config = dict(
    n_layer=16,
    n_head=2,
    vocab_size=512,
    norm_place='pre',
    norm_eps=1e-06,
    positions='alibi',
    qk_norm=False,
    attn_scale=0.125,
    bias='all',
    parallel_block=False,
    init='normal',
    weight_decay=0.0,
    grad_clip=0.5,
    final_lr_fraction=0.0,
    dataset='wikipedia_en',
)
MLP neurons of a small language model. Each row is named by its layer, matrix (up: input weights; down: output weights) and neuron, and shows model dimensions 0-159. Each number is 500 + 25 x the weight over its row's rms, rounded and kept within 0 to 999. Numbers have three digits each.
Before each neuron's rows, "fires before" lists the tokens most often just after its 100 highest values on Wikipedia text that the model never trained on; "fires after" lists the tokens most often just before its 100 highest values on Wikipedia text that the model never trained on. A number after a token or word is its count.

fires before: "o " 19, "as " 12, "er" 12, "- " 9, " " 7, "en" 5
fires after: "t" 31, "ow" 16, "el" 12, "w" 11
L8.up596:502533497496537500501472456482515510489458510473506494529480478525476481495480520520492453482518489476495504494503491485477518516521509512523521512519481538484515517466492508555519507503472506485567464499513490511470501495478496434491458474542483488521521500462481514532521536507535476463487509510509478533461456519494505495491498508549532497512544494488505523464507494544512533507504521527489505497471508536504466397495486510523498529505442481503512488473456467538501482479491539
L8.down596:484458503511519502500507537485493503458480485497510493512500489500538498499527554536466493516481513517508491533496511516531520495461460492508496512460479447473477487550508512546510516533542483463529468518445484532463483536450433529494535476458500494492515503511455491468487433494469478492523483535504502485476503520460512505514499545501505539477491525515491479505476502496536495464537510497510520467518544507535491528513480502459473486486490495518506515510510546494529490483457484

fires before: "h " 29, "of " 23, "h" 8, "b" 6, "to " 4
fires after: "ou" 42, "s" 8, "um" 8, "c" 7
L9.up604:503530492491521503508513466462500513460482503492521486505510510494515479493482483506499525470466528507534524461522503422506444469501488507503521488509520448460480490468490490507476487480500486483514515431474496531473556478500531524501513490546508496469465485514484512497512514524464478491508514501505465467448548504466507496493525464529525506484509496506519558529515508482556506546519507481505480488533476540522497471512551506522479539532487534488488487516462541517508482487547492
L9.down604:522498511518491499453498537520500493494533517530449488494491495475484510475489502500440520481517484471512499531483473469468458554491506513481475512507482535508511493474520493517535520535519489499458504534494489493531499499546510517540475486478525512498517496473579468508477480504511512522468579451507502514495530484547497527520507499472470508478523543487456455469488477516517479506489498509550495487458511507478512516530521502491528507507512516526467480496483517465432538526501499

fires before: "ing " 31, "t" 7, "or " 7, "n" 5, "c" 5, "or" 5
fires after: "d" 33, "a" 11, "D" 9, "v" 6
L10.up166:494494519474475547520525458558459457495525497530468478521516443501481466459487475511473473492534473500522493501511479559536497519538523537492486485515506506460496519488466508480491524444515508504472501500505506502476522525496510455488551487491507510496533492507488519501527450509499534509491515508546495484512494504496490515532474500516508488464507480490467516505507501518518511457510515553497467520496436556520519517494455542488466524521477516513486499525460454554512513495506518
L10.down166:508490482532528479513513476512544460484434509516500526519475523512514517524520508501499504488472469476529464492483468517527493464481464521526454516514475500451500486491523487472492447523476485483504482512519484536522446475571520559490487478476472517485507477516499473508526483500524516539525494520495490494523441500499535495463488520462534521513497496489452513518497474497498545518529510483486479496484531492539521516464511493507511486499546546496532473470497533503473520473526449

fires before: "19" 23, "201" 19, "202" 13, "200" 4
fires after: "ec" 13, "o" 11, "un" 8, "u" 7, "ul" 6, "M" 5
L7.up534:506479484484508496484495527521513514467489529501463467545496451512489490532515466542483513505486511502474478517493517505493524527515550499521486465541501521539492466517486490483519453504530522488490500555491529504492522485507518503489491465532471512440479440465526534515519474490473510486520542526510492503515486476462557503541523540485448511480506508562507471450451510513479521469486490507467483514528515492459509502509467481506476498498507517497514501510484507513524480452509566
L7.down534:517501519508493517496502457514504504525514490477473514442509482479511536482493517511540512500500550505495509491524481474470464474461513498485470533511484532524498563515488498506489490508478480516482487468527485495528516488531527498486511544555481523542464479494434445517482510502513515512528463496467489519505506497505439495509485505491478571525485519509502498527501533515431507476495502504483503465510465469549444489543527514507488503469530518478475522464482500476477505479493456

fires before: "o " 21, "in" 13, " " 6, "with " 6, "- " 6, "A" 4
fires after: "t" 25, "or" 14, "on" 10, "\n\n" 9, "\n" 5, "si" 5
L7.up416:507464481472531467534512500477562499503477527482490487506505474544485462476492524493514508475464484499481530499467481524488494514511541509433546480486503545505532506458527533499509531495515464511543440504495524493493500494511512482542552518534495464483469484493465497507497508460500551520491448493510474519506452519503546473460499531498513456497528494466501478509506497482520534537529533535493492495502505510528525501523492558528523507475537511490530482490473483490494473502486519
L7.down416:469529504474500496470499483474452507522478504462553516517522537498519466505506495511502484519484491535473446537492514493525501520496508494548475512484514467520472521509509473507455501466414489517486501461491484513494450521499463488510460486511503503498482535522471540510502467485499459500531530513535527487511531512507512469464427500517511524467525466523485492524514517506527515445546531500480523521510454503525510482500505504497527498480481495502464512530431523498499489508529503

fires before: "or" 37, "h " 9, "h" 5, "ed " 4, "al " 4
fires after: "H" 29, "h" 18, "ou" 8, "a" 7
L7.up461:533563450441474464475482535492508505442498526496477500526510494551490480449493507516429518513456477541494480481470527477522499512506490506493491470478518496512471506470513514504476482486490473507491517494481487515475519539471492545485539490490486505509494462489480496495539477577504483446515530510476466502523535517533485501479538518555463489481493530510506504532495498496535519489481487520471456475499486514518530496553512495481508527499507465511509506530516522497517491522489493
L7.down461:516511476536534456475482492494471479503500530525507497464488492487503521495499438516510500515517506498502496423513496514515484495538550534485463487482478509484469499508490506512504478518507518504506478518486424507516490457518461493527544503530472533531486473516509507491488512494549523514499499487495493550479479503545521503491524500492485497518539486442518508488473484507490453527463486493487548443528563486494458488478539540513479505517525536526506486541512477475488469473525490

fires before: "ing " 23, "d " 9, "d" 7, "l " 6, "is" 5
fires after: "d" 26, "g" 18, "or" 16, "O" 6, "n" 4, "w" 4
L9.up566:503503501443500525505474491464485535463491527492454511533480479507464489499511498516528498517522503469535433477537438515467511502470474487502502462545456454471518526516502493487535508486495496500487483533521516517521521525500510475466516479525485503575509479486486462549485507463565480564526535467488505537509450504462504476491493487537481504521497499505497513497499506518534535507515553483489518522493492484529525517515459496494499480526499488509478479513488473488539514499494502
L9.down566:507473562502535526496477486475469453498497547577493525474498515473527535524454485495488519479517448531500439489511520464520489487490488502472492498483547475487514485504502499487546512438496503506505499491484478497485488520507540535491497500482471529493523489515524521496507508517487476479510489502466518481503532473509513524440526505472505438483510479499493478541512482462483438517547571523528489524502491520511503478506530487514496479503524514535513528500501495479500530523520522

fires before: "- " 64, "and" 4, "ed " 4
fires after: ")" 57, "s" 19, "it" 5, "\"" 4, "in" 4
L7.up366:501494496552537570523520515474438516455477547484469514500492464506490459512496543472492490469514528479562440532538552495516528503483504506472499489507496494477487480497479488506555454502475537470502474544519517506518518529491488509492495536497514520505507456495535536496475489470523494475487510495483499462508504493520486519539538517543497529502456494484510505505492496467559542505522500494481495503524503469530517527486487501539518465485505504483484480490465468468483498506481515
L7.down366:525529490471526481457511494521483509513494471514518506543492543480539482503463477480521497497498480473473481494448510511492488514445540512470498503510531492502508511497552512482461473525494500464526553507517501460483488509452524494515523491468532532458486530499460468465535495525473503488481474489525546548433476528470531506487491491484520494458524504472458490449515527512508483473489490501505478484483476509496538515515476527500525530501466518525523463535512471513510544527508520

fires before: "it" 28, "i" 11, "ic" 8, "iv" 7, "ity " 6
fires after: "m" 18, "the " 14, "v" 13, ", " 8
L12.up395:523486458517501514480503446461496466493506552520503481523494479545499489494525498522480521485498478499512509491501480517496491491510515549506486488527465478464500512509479470532489523518499473493551518502485496519482480448485525507539442525499526463535489489514524531491515506475484451498537527489488550514491505510517529489544503501499524540509435490528453493538500493496522457451517475467498540512497507500545491444535515520469483483474517495484538506498564508531523481527477482
L12.down395:514487498519471477467475507519518458483521528496518483526550494481521473469493530493493424509480546468523533546495497486472503496524492454505467548510469507499513533540508506487527477472535514465505506486509474508504565445507493499491544516458465499519490519479491447496507543510473486495501495484485456527431510496533477465506531498504528462482484493484456494524503490511508495552502525526488467519497538489510515497475505482463490508513481533507536493471491485499537496505510468

fires before: " " 24, "19" 11, ", " 7, "1" 6, "201" 5, "18" 5
fires after: "Mar" 22, "pr" 13, "un" 12, "A" 12, "il" 10, "ati" 4
L3.up128:499492484468511512533502478457496530551502490495488498498504449462501445531502490489527460478465545502505481545473526524514512510501467531481483490509494475472494550492480503477517483540533539503498518544454525487545537451523515548513529472509495498496489531512512504505463535527514496522529465500492479543494512448527489438511485515497476512507484507491508526520535499495504488530486523521496516504475470495451521540505511462476487531514492523456544472512450501515498471518478507
L3.down128:501507499509461506467465506568492527516483494480509477487532512515539528521524518503491508508497468510493511484508445538439493488493512530522479549503549507508531450527530543490428509510502484522513505527554481490475521519502494463532506516467475484511481485472521513457475540444520479500455547501513470480498476517495519529513488483528525494514484523504503516478491536529485475505516455504489525510508508464486480502538464533516489507506480470498495537463492451464484513483505512

fires before: "t " 24, "op" 10, "u" 9, "ed " 8, "ch " 6
fires after: "p" 34, "v" 11, "j" 10, "m" 7, "c" 6, "i" 4
L10.up180:480504499499548453505488481512509474566470472508539467491477484511476515540486519506495456486483471489477476487466517484510506462532475530495504488501490458498514556539512527523494501553480466547495509479501494508481483487463487526498460482533525485501498560530482529555537511519515518533511467468533525503471473473501474492489500516484506508513498504474501451473511523533534500501525510515504479493500491474511473484510537536524533494458496502453493535527481551472496522464535522
L10.down180:518495510529516551528488456462501492503503499462463498500543515479499487514549490473490507451535529537474507473522538536482506521501523517469491536546547512476490530519490495516500473475482494515491516487516482451521471498462533491518503503527467488484557508460512523546515472490499472485498445492506515517511487515496487507530473499446519451525506446469471537529469526541474530476510485481523503491478527501526491556504484485462520510490469531505509476510473482514515490503532509

fires before: "ing " 26, "ed " 15, "e " 8, "es " 8, "t" 6, "St" 6
fires after: "cl" 44, "p" 20, "l" 8, "il" 6, "com" 5
L9.up636:477481455489531481525495536536500483476499496520559490475521519506504508505532528501486515556495493497530497473501508517530473473515497509527488481526493540527471498460495529489511506485491518526454508537530543461495502457486515499512514530469476496509442529522558488503495480497523497478497435449530471498474508496493473476464491510497454522526510525506501466495525499503496480495485499462530526523508479509468507500496522535514508499446479549487476536515485532486442481525473436
L9.down636:494492479504491483491520465517493528481524474525523513540500455528475525565475479493542512519531506474478451534503462487477489529467470529465473546457503501500506512482488505508519570515512484531474487473509536489518551517484494523509495497512507531421522488516495506484470460482524513513499512495479503550499512522523553521494527458537504516473478508443504527503521504492493497496474487510463520489534502492470457472501470538467491522493497491504464493492522508459522507516504541

fires before: "8" 14, "7" 12, "5" 10, "4" 7, "6" 7, "2" 6
fires after: "in " 25, "In " 13, "the " 8, "e " 7, "| " 6, "in" 5
L8.up750:487464528466454547493515544538469542489510508468500455507491514495515520499527499472471519496494526454542525454521505514543504480550490499541492514501493493518502508467482521520526509494470466499512510485467446502479553513470481478510437521495519459509489443499502523473519526544492470507470470503520501487516525514508491506470506504440485482507450506499519513506520534478540466507481483485479514483537487471510521498481493511466501504539497495511551484515508494509565498490487469
L8.down750:517543470536492474469452504518486527499514481520438500467520517503473505512492504546498457517525493484481529499490522496542503503505506488551518468482492493507508499529552506515505453472483556504529530539480513553525491498585470490485492502515505532483487500511554472514478496493490505492519496482469474491531485536512496527495491522481459507489468449491484531517487509509509472457523497482494444480471504528494530479485522478519513546497508464498478484493461490453483478528481524

fires before: "d " 19, "n " 19, "d" 7, "t " 5, "l" 5, ". " 4
fires after: "n" 22, "ou" 15, "k" 14, "or" 11, "b" 7, "y" 5
L7.up169:499497485468448522475477470471516523507529545535472524476460471519491494541507497507485530484502469480475466510492512510462512507475532516499518529479472544510489506504439514482502513512489498511485503545519540505503530525510503471516479502543535502522516453495507492551462463496505534528478525539518491492525505489529474505482468468529523499496496503529471499491491468520478492502509540471499520493483480519526444527459441538545469484498490513540523512521474481484550455519539491
L7.down169:503532472502548481498528542531542501511467498462487525489545507469510523562495465522500478507502485511562541525494496465510484553491498480497518507533527485505536510486488525501548480483560503498500532479458506482485495477517529493510512494505470495507492469498512525461540499511531486487509491454476491511469486474504517512523502492497548509503506477436490521522467519431531494523497445516490514496512484523490514499524520472481483525482526522491487470467500432469513529507526493

fires before: "19" 19, "201" 13, "1" 9, "202" 8, "18" 7, "2" 7
fires after: "ec" 25, "t" 17, "ov" 13, "il" 12, "o" 11, "ed" 6
L3.up857:499450498519506461498482480565476537528488531495516490489493491504502485487514517523520516493495470491539437478477497513524510529497449481466544491501515529467504527469487506510529503468494492528514544474513504515472533478532500483535529480492505539468513498494470545515513479521481459467486524464559512488478451495484509494540513514468443475452493543465519536510469507500504555513504512495511537558491507492485521495483506446537494521529496519483517506475484519520517505508497502
L3.down857:514506477491501466533471456493473543554539460523505486533509471515469472537470485532480531484528522506465494509513507455512481476518504460497494510537457496502527483490463540489515506475507493474502523506520509480496521528465532528505522521486545467471478475488556536479476495539493497477496543547493506473515485498542495484457496531505491435455489494491515459531538536509496492520487451476492519505502495517512511544510502532513488485495461496491508475516511549466487516466512503

fires before: "- " 86
fires after: ")" 84
L10.up36:531521540497511489540482498492471525484434509455488484546482493470509471488507512473478511482508466484541468507518468450486487506505473473483492481478497477518503547539489518483505500467465487482483431562506477504533463550508503474476518514483525524492473446488505523466497512496520495513507486519518501486505505491541483475508535529512522491466556483503469512478476523528488557510486481521533519497496484499510537501526506533508535488512499533540511510524480485433510492480510535
L10.down36:503512451478520491537458495498530515528539465503473528534469512510505451472479468485513505462539481503484510529476509501497519476512500531495512507512522496519459476491477476524430533494516510508531496499474514478438473524493521526523516504491483533474486490502500506526500501490492541465493525523544519522513527528507568524454537453497483498479489518475482488493523530500517518486503479521454508515505491504478555521556463504538459515506468533487465504486465517527539465509500496

fires before: "| " 78, "on" 5
fires after: "|" 78, "s" 6
L8.up409:481479474478480524525464515518485505492510496466543487522518484487497499475489505487499481525508536454530461441447501484492491473492517485543524503548513425513496506522509478493512513480512461542487537529493494497540521554469539489507523483485504504471485483453474482486515503526495506515480523535468512461479481508531533514456494486521511495489514502501459479525503528508478536528492472555518513446538474505493476469468496466517522477504510496498448517454515506536536520484515512
L8.down409:507533491484503506478499494514501517491475490510501534483480471506492520506537490456472492513528490506495485522454535524484493427528519525460523514480457542544527446525528479504489497511514538495534486493539466479519520484519495487460509545505516468527436496512447528480491507515503471498506509516499491526542491545545489461533495473539494522475495475452488515460498544460457499472496505516520535516498484468512494462447529496490489485503490502490517457501478457501510499487518479

fires before: "h " 38, "in" 17, "an " 10, "h" 10, "i" 4
fires after: "ou" 53, "or" 20, "be" 12
L8.up641:542493454476532496520552552506459490501463479506467496498556480521531466470478474509497507518522512538496482483515509507481501497477441486437486493521531540518504451477492496502500516458511468515484514513483526512514474505522493509478534465523509492496490485516520510519474470510483526461528460547511507459523526514511481501499561498502515485498546498496515503507539523520558526454489486506511483480517451515522536480537511500524521541477480517491464469484504479519500494452508499
L8.down641:515481511511546448479498497488484540523557490518488456500486477501465488506532461445513522479471530524501532485507455489517476483514499540489525520506473488477533504514493500506496496517502513471483493518523484522506521497496516493527521495522462483461505554490475507477497442525533525485507546480503520543497532499437509500505486437454467515435487468472492523470503460487522515475491510530511483515487492491485510506541496564512518468496478478502555508455494496503505477516501495

fires before: " " 19, "| " 10, "C" 8, "S" 7, "D" 6
fires after: "\n\n" 75, "|" 10, "it" 5
L7.up837:495456509529529515518513471505476508522532516541499463519502502474508447540536516498500499468489476487535483451492513501477485523504526515455511495493478498428502463534432487487530505480506484470511486518505485501506521488537557494468451457487502508497458480452507490482478467466512479525500508507467545499494482530549512509484483477476456482510479517518530504494510521509516520529516505525465541495552531511526501491492493513516487488473548510522501475525520513529502528443517475
L7.down837:473499499498493467491519549507494521460491479502494522452451534497488512524484545524472510521531510495521477512514523473494511482501502458508471513501517503494479476460460475534502477536511503482492537548481482476485483500514502482473521531538486476491500524526461509485506534531496546520485434489521534482513504522492466489514526497514515531463533500514538468541470544525440482490506500513476495518553503497503464531489538491516502525561513482458489506511502469540469473476539471

fires before: "\n\n" 29, "| " 22, "\n" 12, "|" 8, "ent " 5
fires after: "| " 27, "e" 11, "es" 9, "o" 6, "si" 5
L8.up159:497466475529438500496486461549524513516497535515519530526481464503504520489514522528485490522508466478514521465514473487486455498497463509515497487515519472519508541477500476484525465520451509460499527514484497512557498456456530524479511483465483521534484514474512523532496532492534513473499507501500509515488508519481512490488477501483514487505454518536513472523504492463461516495517486529497489477515579508524470462474528539530461487514500459506526444504440536500505478520524484
L8.down159:509488477483502487495515491464534494512515507492505464445499527492542528525521493492518507497491460502549475490485512534498481517514505503544553527482481512516531519509466494499441505456527504456531537506503479527503457541486522474512480537502514487480472442451485453483473507548472511517480523499498511466460505512446508504502527516467484502472543479528495504480503502480528494520491542473520500488486456509499507531491458500534497490503467458526453480534520541489514499495529461

fires before: "er" 21, "| " 12, "h" 11, "was " 7
fires after: "g" 17, "|" 11, "G" 10, "il" 8, "I" 7, "l" 6
L5.up167:537512485537478486477479501480472518521466493485513517475481531542493471558529527525487459476513487522527506446502509504508519517525502528478506490489513494478566486465545471519460492459510472485511516554460499483518550553498506478456462488518467484452467531507521479502520495511489482513469551474489520513497464517503466511495508472511498493494497452491510514469513537453510494501471503507533502488466480521493522518499495515456497483448487545501467485490484527508529475497493534
L5.down167:484496534489497469491495518524469519488471488512477475503460501462470489532477479525489503467490490504509486491529479526496464462475526500517510488443486476444531527528467496528493543517539522482480456535507521462478500495502531483472506503467497542517496489481501506485504527544472525513505496443518491500480540501524487485482524481490516476509515567479509472517538522470472478477494492523546488498513545540477541496500449554503514519555468519507510505512498518541487531506469543

fires before: "y " 13, "m" 10, "i" 9, "id" 7, "ri" 6, "L" 6
fires after: "oun" 26, "D" 23, "ar" 10, "a" 9, "St" 8, "S" 6
L7.up46:498512533471458486480461508485506516462560494481517437494531521464530491473531489522499485481510523514503465516533458520503504496508445522480508484506544433476484480515523561493466502477511507532525507540502531494490507473470499509447523491534524522515471553448498513499498463496474524537446458525484493499519540487497474479497499519495488491496491503550509517516488519464518486535510501500549512525532479485505505501535465491504533494515516514495484472512469498503504493541493467
L7.down46:495506495509475462499536493550494496473494530499473441498514511540494462514545523479503526499484497506520539522484483523484477546530520483482463499477528551493493513481491524492488472534512477524476504477528479508504524522492512467514540495475500500515527510493522546492501482517454499474514490478526478515481568470486477488536436449524528474556457504522468477463486497473517515508513526454469493478429525475533514503507536485482528489507518480516472510484494513509501503498488536

fires before: "y " 19, "y" 17, "\n" 16, "m" 12, "ri" 6, "a" 4
fires after: "oun" 31, "ar" 31, "igh" 8
L8.up663:483483501447528481522467508480528545499541491476505489541514524460557504492496495510453541475492441478475528498493498524540521513503487524490576500534511473490512482493512487473491486515462505504486510491477496488495468511490473455491538464513471484508494509458532503487493474576472469483471497481503537525514471500506470505486522559528533509443471482521526501521522520509501500483519515502503522497505504465468515494490472472499538502498511503530492455513501518496500461481467552
L8.down663:481458487469493491494537520529521468483502544480534490500495522498509526500470497499488525495511500517500481464522523510500535557510530466514476478477548499522514467482491506525453522522502455486569506510512482452544457506521482494498506460509475561518445489477516523484477473478533522492488506466469527492502508525493483484496492531504525507461489530524462467502475503514493519473510517485457488467527524492546512483497482497436479502484500516501525504516513549453492470450513524

fires before: "E" 10, "S" 10, "ic" 9, "ity " 8, "P" 7, "R" 6
fires after: "==" 43, "m" 24, "===" 22, "=" 4, "o" 4
L8.up267:516466469534540512536494501457477443511503527518507469506541491515495513518517521508519460520489478480506483507529504501492446521471422505532489534520518458490472509482527495486475521502479506498493546441498519524534468471509537495510545531505534497503527489496495500491506539482491537467452503521477459481471496509475530484533511490493506460495501527562483495488496519474507515471496471519480522532496488557502538487507479538477485462492485499488557484492527461491517506482489505
L8.down267:549535477484471481480547448490506434527483512503512482473483517457457506510506495488486505547475534493522501536479526503531521563508464501486543456512497459486484482471510471501518529493470488491482511528487459494532499473503507486498509526471503545472505523535489455503513482526465502482493486519508501521477515482483510432549498461491525510515533516458504493482522530470518489503521516474489505494543512483533503505476515561515525549549494537503508497492518503502516523474506500

fires before: " " 18, "as " 10, "a " 9, "er" 7, "er " 6, "D" 4
fires after: "\n\n" 33, "ar" 20, "el" 10, "in" 6, "il" 6
L11.up212:505529465460510482507522471512459524532513526517465475488546501491520490494542546496445497487549497535509469482506530477464490510505511497439490489518471452480500462532505514488493501527453480460497464517509556537503515483491492510519488492483536538513426471466506467470494463541457488476488484491483496515515540471537497501526486510524484517512510505505531499492468513529524490479551529477515555452512477534528499537492498522526476509500512512499498529490507490511494500488490500
L11.down212:496449535497490510504472509537479533458497493488501461481444509466546462499507497513482468485439474547441486491445467515477478513500524511493508517504508513501514543477500485551507541523532527529524511466505513509497470483527520502482498495526459500486501527516518509485513517486506534513470492524504492528501517458493471450506527499476554490478509490507496451482523493530499501504486533434480507471541502510487476489465488486540467546518531536510525517474509514523518524491483528

fires before: "| " 75, "- " 10
fires after: "|" 74
L5.up566:532445531513516500537451504481506526487506491466505499472521521489531473493500492511489483483492530529483502487481519548477481516488469528475501484521452497475517511536493458495490480491497491515488509488514512463513500548484473461496562480502479516479500542483520485517510486508565469485485484491495525455471476516529489457438494501506541477521516481560558497522509500511422521516489503516519454532519492501524498520474492467513479494499510490455531470487512530498534532474483512
L5.down566:484519466516487483462514508537528521516472444535506513502461521442481501508520477499500525514481463522518520465468485498493486520536556493518492528496496508491496486499483502517517530461548478470473513515514458503459475502550526501441483513456484528471422457459439492494504495527501515487473509478489498529527555494485518493511505493479519515466530492464468485524533531482526490477519498489483508455499520502496494477471508513528531534530466538512504522503516500501518487504517487

fires before: "- " 52, "| " 12, " " 9, ": " 5
fires after: " " 24, ")" 15, "| " 10, "e" 6, "er" 5
L9.up22:517494476514535516478493500476523522502460531486481508505533477492495498479509494496505497479536511524513458485533486511503457514488462550466534490507550468467525493503532488471514485496485528488511492542474498527491491487517516453491530487526503493528442516483476525494490526524541524486540474465516477519463489491500520468471485528493524528451497481527526516476496549492500508499521514526478574476531484475498514454547450511527502500533502518458504490495518448464523516443483483
L9.down22:521455476477469548509515534494495500518506491521487494532493489504486500543482494515511443496474462505508465489464536504512509563491495518550515531518490499458483490518489503495499507503493524476532509517505492517511494537531494538506478492479510544483511486495484493515473525524524443492474533487417541490502514506489528508494536462466464510502524518472455456539513518464490531515470455484477523488486479515523503513468489494534533504511503549501500437491543530491497478529534499

fires before: "e" 34, "ec" 8, "m" 7, "0" 5, "man" 5
fires after: "et" 23, "G" 11, "H" 6, "ar" 6, "U" 5, "the " 4
L9.up620:511489480481527545522516471515503481472500465508540481492532540538505493516511529475516455466508488513492474495491492470502449551490515500483463455551515498516555550537518537480501520454500449498477491481493490495522504506508502511495512510478538467467529513510499541522496551496509499474523561471478505544446508507523487486476481475480535491516472508491502468500494521537500511489477501449475449485488451511472519489493516512477464523500501507536505538506520469489508499497477544
L9.down620:502498487469526567484530493511505507469527516471529506503513521566484499497510520480513449457508470516483528482506508480508483509453526448456471528487528499494505489496485491517568496491495493482505469449513515496515472495484475555526510533497459507499520504489489514525514509513531441538491484499484524509454508473463527555498496488485485481491517449492509521482475476517533529475515530476483484499424478518471497526519508505486502502506526500495515517537480524477515532535453502

fires before: "en" 18, "r" 13, "m" 8, "g" 7, "w" 5
fires after: "f" 25, "G" 12, "h" 11, "H" 10, "g" 8, "et" 7
L10.up273:524505476495486502497473504463477501467451510506540531471528494525526493496488509488507446532556535469495505495453467524476468532492485445473552538476481490526486527525489489506535517482483513503513479491461507510506491512466522473493526485498480503490528454484505486511523509474538485463534497504536493526461480476516532450509460508506535521521494549504471465507537516535472523508501517485485500556501503530505500502541525526490454485496500463501475495519501489477543532457482541
L10.down273:498490471494500503509511521540548488483547508500501525512518526472513558487487528544496518533469535541516519532536541468514449485466480470477509499482525517537494503488528471494520517498453485484491524484513528465505516530529527479489531528452471516521502522525511507503472565476541502482492461490471453482459515473541480487506520488535493500465533483490530495496494489480516501530515482530471485513462450490475481466516489486502499511507503518504535509517484436501461469505518535

fires before: "19" 19, "202" 10, "1" 10, "18" 10, "201" 8, "2" 6
fires after: "ec" 23, "il" 17, "un" 16, "Mar" 15, "for" 10, "t" 6
L5.up897:481503475531510492511484456493513552529533504478451518532521479541516512548442442532503486473530546485508519527527507493501452491497468509483502511502506470488481466505519521476454501530521521494477575524470520467514540485466498518537517462461513476488491488539500487503460498480483512501490522483515479532502458496525535475517501516464482486471495505518541504460474512494495484506515504501562502493524505475482496522488528479508528501498447479506507470482553508497520508480506540
L5.down897:531506526426495538513521473500544496491479468498526435490478465493518510516510502431528508495507515529505539516457506508483489500497507497538509528546499503515512509518521511471554501505507494496455468483526487483445463523516494499472491527541498507500455498501493469532546487494472512528455494462507534534522536514451525533488465515486541524489511514468504467541498515488479511469510463506466522494509513464505486499511510520521518531510508529488445507483467522501493497461498481

fires before: "t" 14, "3" 12, "4" 12, "5" 10, "7" 10, "6" 9
fires after: "–" 20, "S" 12, "s" 11, "; " 7, "in " 5, "N" 5
L8.up684:509519473502466515525516517475494495480505476494489465497506523561473519523488492502519491517493527490450445510509512506510479513494496489559439475507497467536497514516497515473488476494532473498492512515443523522475516503451486493551487495501496510493483480472518516465536537495543516462475545494561539455533479479487489498471493535492499504510538487492485506505490514437493514480524484528490523558488482497465545480505450524459517518500510472532547488526509476501524499486482513
L8.down684:562545494516492504540498499502482478514526486495499467487544511483474514475497494535521462489479502485482495490467530439538454505480508449498473513455492505541458528506510452488477489484568514523490473517488476501462553510500515524526532461517451539502467494463518485502514536501508520488477474486495506467518493504518530491504494530497525559492486489478457526515500505516504475506510518543507485511466517494454495516494535478482506516486553521490479465507558507468482496506507504

fires before: "ed " 17, "e " 16, "e" 9, "ing " 8, "es " 7, "i" 6
fires after: "ol" 16, "o" 14, "ud" 7, "v" 7, "m" 6, "a" 6
L12.up458:531485498449490489461478531493495522484556516506499468480498506486527486448468507469521504493494514493499481574492462467494480533523494493558517502534494532506477530460515512527517504489495515485505496465530516490536501514520505490505505485472495469527477484512479490465499521468523511505488451494506524560506502488524532448487535474507511537467495486481521467542508535521510495494507512448527562506481520542473464471473503511501507478455504493486542523503553517492514466469486482
L12.down458:488459499573489506505474478528471453532494493595489464535475477490473510469505508522474490486552518496490476520521484483558482503454518492475526524467484473473518516528514503521471498486482525519521480458503546515535528532527493511496474526503509496456545511464508481506522479502512552487516513483463481499478516522448506497494464526471464499475482494500512518474506488485504508507464517509512491510496489475492515528493541468493515493510445470478490504477461533503511477465510485

fires before: "\n" 31, "|---|---" 23, "\n\n" 18
fires after: "\n" 23, "s" 19, "\n\n" 10, "St" 7, "es" 5
L2.up725:517502495498477495485511531465465484478489478503461518526493522491454466448517526465509473476529470479556542487542500459517576500531531477495495495506455497474553502498501477472514500468472487489473477507530493497509496516508521529489516494497510523500464518536547491514513528508505520468545486465510524556498476477495523506486474525476495509493483451483531483500507473544487461508523543518498522509524474468522537470453508531481522486481542506464472519543497528511515504495500500
L2.down725:477513540491517489480528490499521506480488525513495471461498464519523489541487476548485533514468532488494471514493486538519450533509514521481514517531536484538490494541502504498492503538528528517496481454503497508495479498460507505476471543511471503513506543469483522507505449451487548521459543532496504453518513526512505495494519484496513475490506540486472479501511520502501539482528508541474512478470544487468503474528503498482421492484516449514558474476526471465485507496516485

fires before: "19" 20, "1" 14, "2" 11, "8" 6, "202" 6
fires after: "u" 30, "or" 14, "ul" 9
L3.up778:451523470498515506488537441503517520494508481491530503467500454509493494476508486496530498480521491512514486506480541481512516520515511520444503463469519483462526472491536492508486475521490485513528547541518555492482495502475472481518532486470497556482520454503502468514444501542502507521540528493499472529501485516461508510493502479492502474488529498526561502514515481468481503523519481510514538478526564517472526497521508484500471513498480518436551488490465504461508495464468476
L3.down778:495508493517462519526450449526509479521491482508493515502480462481496492520445479561449474540475466498520513526488486525504501492507493497506474514487497494492474543511480511499501544460513542463506526483513472512441505530488508480539559500513444493486506490517489478484472512501507510494530539524488531548467533530491486497487511501500479476520481500498573536502505490501515482482552519459489555503489503467479516552478469470514475472461507505520526496526483509485532478491499498